config.toml
num_hidden_layers = 12
hidden_size = 768
num_attention_heads = 6
num_key_value_heads = 1
head_dim = 128
intermediate_size = 3072
vocab_size = 15866
hidden_act = "gelu"
norm = "layernorm"
norm_place = "pre"
norm_eps = 1e-06
positions = "rope"
rope_theta = 10000.0
rope_fraction = 1.0
qk_norm = false
attn_scale = 0.0884
bias = "none"
tie_word_embeddings = true
parallel_block = true
init = "uniform"
init_std_qkv = 0.025
init_std_o = 0.00511
init_std_up = 0.025
init_std_down = 0.00255
optimizer = "muon_variant"
learning_rate = 0.00197
lr_mult_o = 2.0
lr_mult_down = 0.7
beta1 = 0.93
lr_head = 0.00717
max_grad_norm = 1.0
warmup_steps = 200
schedule = "wsd"
decay_fraction = 0.935
decay_shape = "linear"
final_lr_fraction = 0.0
batch_tokens = 262144
max_seq_len = 1024
doc_mask = true
train_tokens = 1300000000
max_steps = 4960
dataset = "wikipedia_en"
MLP neurons of a small language model. Each row is named by its layer, matrix (up: input weights) and neuron, and shows model dimensions 192-447. Each number is 500 + 40 x the weight over its row's rms, rounded and kept within 0 to 999. Numbers have three digits each.
Before each neuron's rows, "fires on" lists the tokens most often at its 100 highest values on Wikipedia text that the model never trained on.

fires on: ".", "===", " ===", "==", " where"
L4.up1854:470520492461520487523523512486547491546513505413508501477504500534512478483431477459488532529476498495422453509565566551576467432512489407538441448474531531495450540506494457536462521571439508531476528421506457464496409502505431458510501560512510461524505475483499571518464579495505513488536533481425484454464544519468475450456541493433485515466506458431562533496501541549507499467366462535540456518587480514503516589481528488521496527501539563521505471529516502542509508491522594498468475591447570456516539467517499477492522518507489476441466497529513471486524503545522539438444482512485510508501517556510446514490545563545573460453490477462534520514474543501520493455546463533440529491483539465446506566503523431414519482562381451493552511448486523521451551482456534

fires on: " October ", " August ", ", ", " on August ", " ", " November "
L4.up764:543494528467514478540509426512505535544462524498461478521514525491398384455504462494513478495530506502510501412467539454572505521541486484460508518556491560487510498447577475501514457477451523448528461455558464458456426473561475507474462461523488442534495494490540507511462492541552455531563492488494524459487463535465443554503385522531547532580528560461459467508459551556502528441474491536518608462481550542545478491493494516502550508555472425516514491479523491516550427468481506498558581470463491461483494466534539564497522488503536541546421460405516556512472405509524512458414481451535486482495489486471460471436505458414512562538508436450481525490504535475602506445493521406540600492469483497500468484597490503400531521525502501536418568541517572551548468552507492

fires on: " | ", " | +", "os", "and", "d", "o"
L4.up795:472494462520497566538486494494508535559476468521445487483530505405507537435492500482484485499525501507496542485497544464500477443586493468566530503484490458399414513553508557525476500495521525597522564485421516543516502485522553420422484470492578499501483469534556478457477519559491457525466500451543438500419478457409435471485581423521475454450472485529509465574505536452464499565596475498484454404470531527500463535382534438466548496487556512520490507487542515470475516455517501495504511464441546462526522451494442491494549545490553516495440514569502533535529530480460491472479480585480467486494468398564530546548571552425545508512434451494534512395535498509514479547407474460509583553502451556495597496630547519495521480485539485477486509454519487440487552504412543

fires on: ", ", "in", "ol", "if"
L4.up757:517473486546523513499513534503484480495468527494572516506474480468463468540497431377466458573553491425467529399540522499469545426523604454498523564536560505470403531516550482465478525454494478508536535490554450518581526493537516466433531540426528509474478462513505574509490482522544510518517490420507467438543553517483516472489525434533537511562477450564465474409492491484481491518497503463487468393465519506454519397587494480521455500488496500562487566491532476519507485496557497519534513478522538484531488525440503461530574531542561480453504527524538468499480487481420512520537421512534536443488466495463409514502510557509460492507421470542514517489470478576622569487497529482383459588507503530496531473474561505488495438431568572517526550416533549446501544513464485

fires on: "1", "ing", "7", " sim"
L4.up350:456515550532484486485531539594589502521458578514493526438518546452521561526525493470483525510516419448483543442551502490500500437548496524545550510509498525564499480499473536533438511504496523519472546549476488518532467428445481510481489491469576478525551453506525538550508512547495497403485513508517459461511572487524538505562549582441469496446450439535475502486474455483440547481536477378495541525578478495506454505493476479483511444513455462442455482516533424454548496506405498530424457521496486399475492490522519462499524590536485545583543517472414522574559396493475444614466550513516518556515512653477569560449503555546516524542531485555491526549488551523459512465413550472561531490443527452523479488501517475590466472483415483452464479499413489459459552498510431

fires on: "; ", "in", "an", "y"
L4.up2864:503484507544432460505506564487512518525483482463518542493491504483526474513480509461514524465516483537499468497461523511557497492511489434494525556523511478573542514483472478498498518568385563484476490521466488435480480456517467495393532467479500451522524543545532495434504580502580553518527477501416461505522465605489451450559536528511560562506525451506501489515497528478535581502499523523507418479468477513493466529478516475511486540505489500504515510487513515483532485480456465542491463537541502481468589587496509430471577511453473490503507429508503513479370467549450493448487444560454520513447501523533472559436544520511467420438452450511484429414477479506457496521528578531480531480545502517495551529489507478545467436593493450511535467523457464480501532383479497

fires on: " |  |", " between", "1", "ove", "ian", "any"
L4.up2531:506480449591473499442552528524593477458447468432555572459497586538496561472515478487510505550618545454555506505468505502562520544460493532547550411456546422444499553450375488479569550503529495497511430484544461517458501491453481474465519468487521520484548493474562523481539526463494505516482532451509498504487530511535538534492471528510488505453572475454458531450472553474482499499467402430567467529530467461475517437461545499536521574556588503471440544520425532559486497535497486530501563425455534513550523468492556497558513472502586450553457519509503537530458504512495448503444466523460486473525517498499496466460524541475443494546441421554551489471495494499526432436541509502483480521476505570529430500507523450532536438426514489513471437428482511488476492502520502

fires on: " |  |", " |  | ", " |  |  |"
L4.up826:470492528496485495502467515481502520568493522592512506477524441512471505483530504443487487517572496470511523565489534498472500541480497475478516532532606524503457503469546453498507460562491530509561433464505547502476431532442515559499463441558496514531485427511499493453537475468531513522494497411505463474529497594491429503503510471505504565536433513456524465469589429600505569562443499444489557503483419481481426540489486464619520513556501515495427466548515592507523504537554528526494496456512458489488513471498513474451404522565514428481521532455483520502537491539572542487501470473460548536540466560507516601439518561544492549472558452479517493504512475509472496483557540449527490506451411458444452529479492495525490471568464528555523487538530568520496475485522519

fires on: "y", "el", "it", "et", " far", "er"
L4.up2127:469505469559520517494482476550543401518473481520537531517562515395439497486493449494501586561409551498512535451497513538541556532593487527574539527463472446456523488493443530464428451484533514565513490506537592522487494433434514460512454580445539493480463582470466472499497579538517402610478479488474525574456506564554474527488484500509471472495473586559516474477493550589523540492455509498430473472524502447465489491513499457561539481522475541510515478591597523507483466561473472471440460518435568529532459458471527463509465539470485443470435476494498481523573517527551542637475390545494460551550587458478519470574514506501472482546528518446478431507490527514498468496457496516484492546488466489498572509435501440491536514516474590484482502417463455502502487508511454

fires on: " "
L4.up38:453522492503478544506582506553598486535509553551567533518496548506444513486432552535455482472545471544537550561517531512480530465479504487480510421483548523528482465538487480528506476447458521546521491475482425546559494500549493480572479515484474510532495482516477519494535572513417498572503501506471555482541500528428507516497479443459446555459482484524554486473478432493512481465458565503484458532438548546554463553499516504489455501468503531521513454503515512504498443520537525466433438533550452504545506503505535572551466514457462538437532493591471440415551464486451465424448476438472498574535432462475514552586470468549433551557508462524472560492531562478541560439501437444442528463516519458560544530468542478564530489574417555449497446489484497497468465528511545

fires on: ", ", ",", "W", " October "
L4.up1660:543467511528491521524490540509483502499488527539546527513532559549438502467535508527561547449507538452449483559519499515495511522519511475512496560478451519449512526494479488391542480454535451504462589498510537492468509481456580458519468511509537530540470474531463569467563470519482595510430529540519540449457541529555410438452588490471544499530530525483481522482494527486439550423525442587442567516476491524494567470515501552500470464468524521496461531396490502490495456530448528484557572473548414411481477540499499450496520448476495442541548493475472527524460525482500582507509473495462526464490477471547586541440541477457467435547562495563564516596535509502565550465572475452510502482529473537506519521571563499485480483548535489495538549483507506447428491473495494

fires on: " The", "y", "al", " A", "out", "ä"
L4.up2326:445489437485507482508481474520460432532527504470550550455530465474452479509420524479456505509435508466517451484550461527504606448569549471576396645492532532506516522529442481589461578524514476455480547505499483539431469532465499510570516464379496533526501456413520465464463510572514502497501483557533527526437429532511555436496552543534533480506511478517573512539524522457570552474512492505582505498488562499433526503574529552510506551516494536469414500553448534469433563489478523526455487506467478470441518460417505457578476504432558470430500480514441472507524478559439453517522532522456523505433536424455554561535475475458475489463498468463488523535529485565546562450493479483537509496493471522493474538572494468474525487502499536541482501463508493523481545485468513

fires on: "p", "m", ")", " "
L4.up2666:479491507456523446431527452498486428499519501458433445496439485507490575507512462554510463525484482440514518458492446479535496488520510418503509446526435469483498547507588485500471476423497454445497527466477482542455483469570554480545515497592531492498489524433446525468515483536493577533482558447434531555453564530498504563542450431500568510499504541514444494494465527443492522448510516498538543505448464432496520541509531475503419571493478495507527504531518513485527458584414487538522427513429512456473492509536526456604461476517581455414515460491481492469562522480464478490480484517550517511452491517597503449525461515530550490522446480515484464511498483482530473406524494469499502455545503547481562548442462532576467464535490520454509480472480477513455408538527526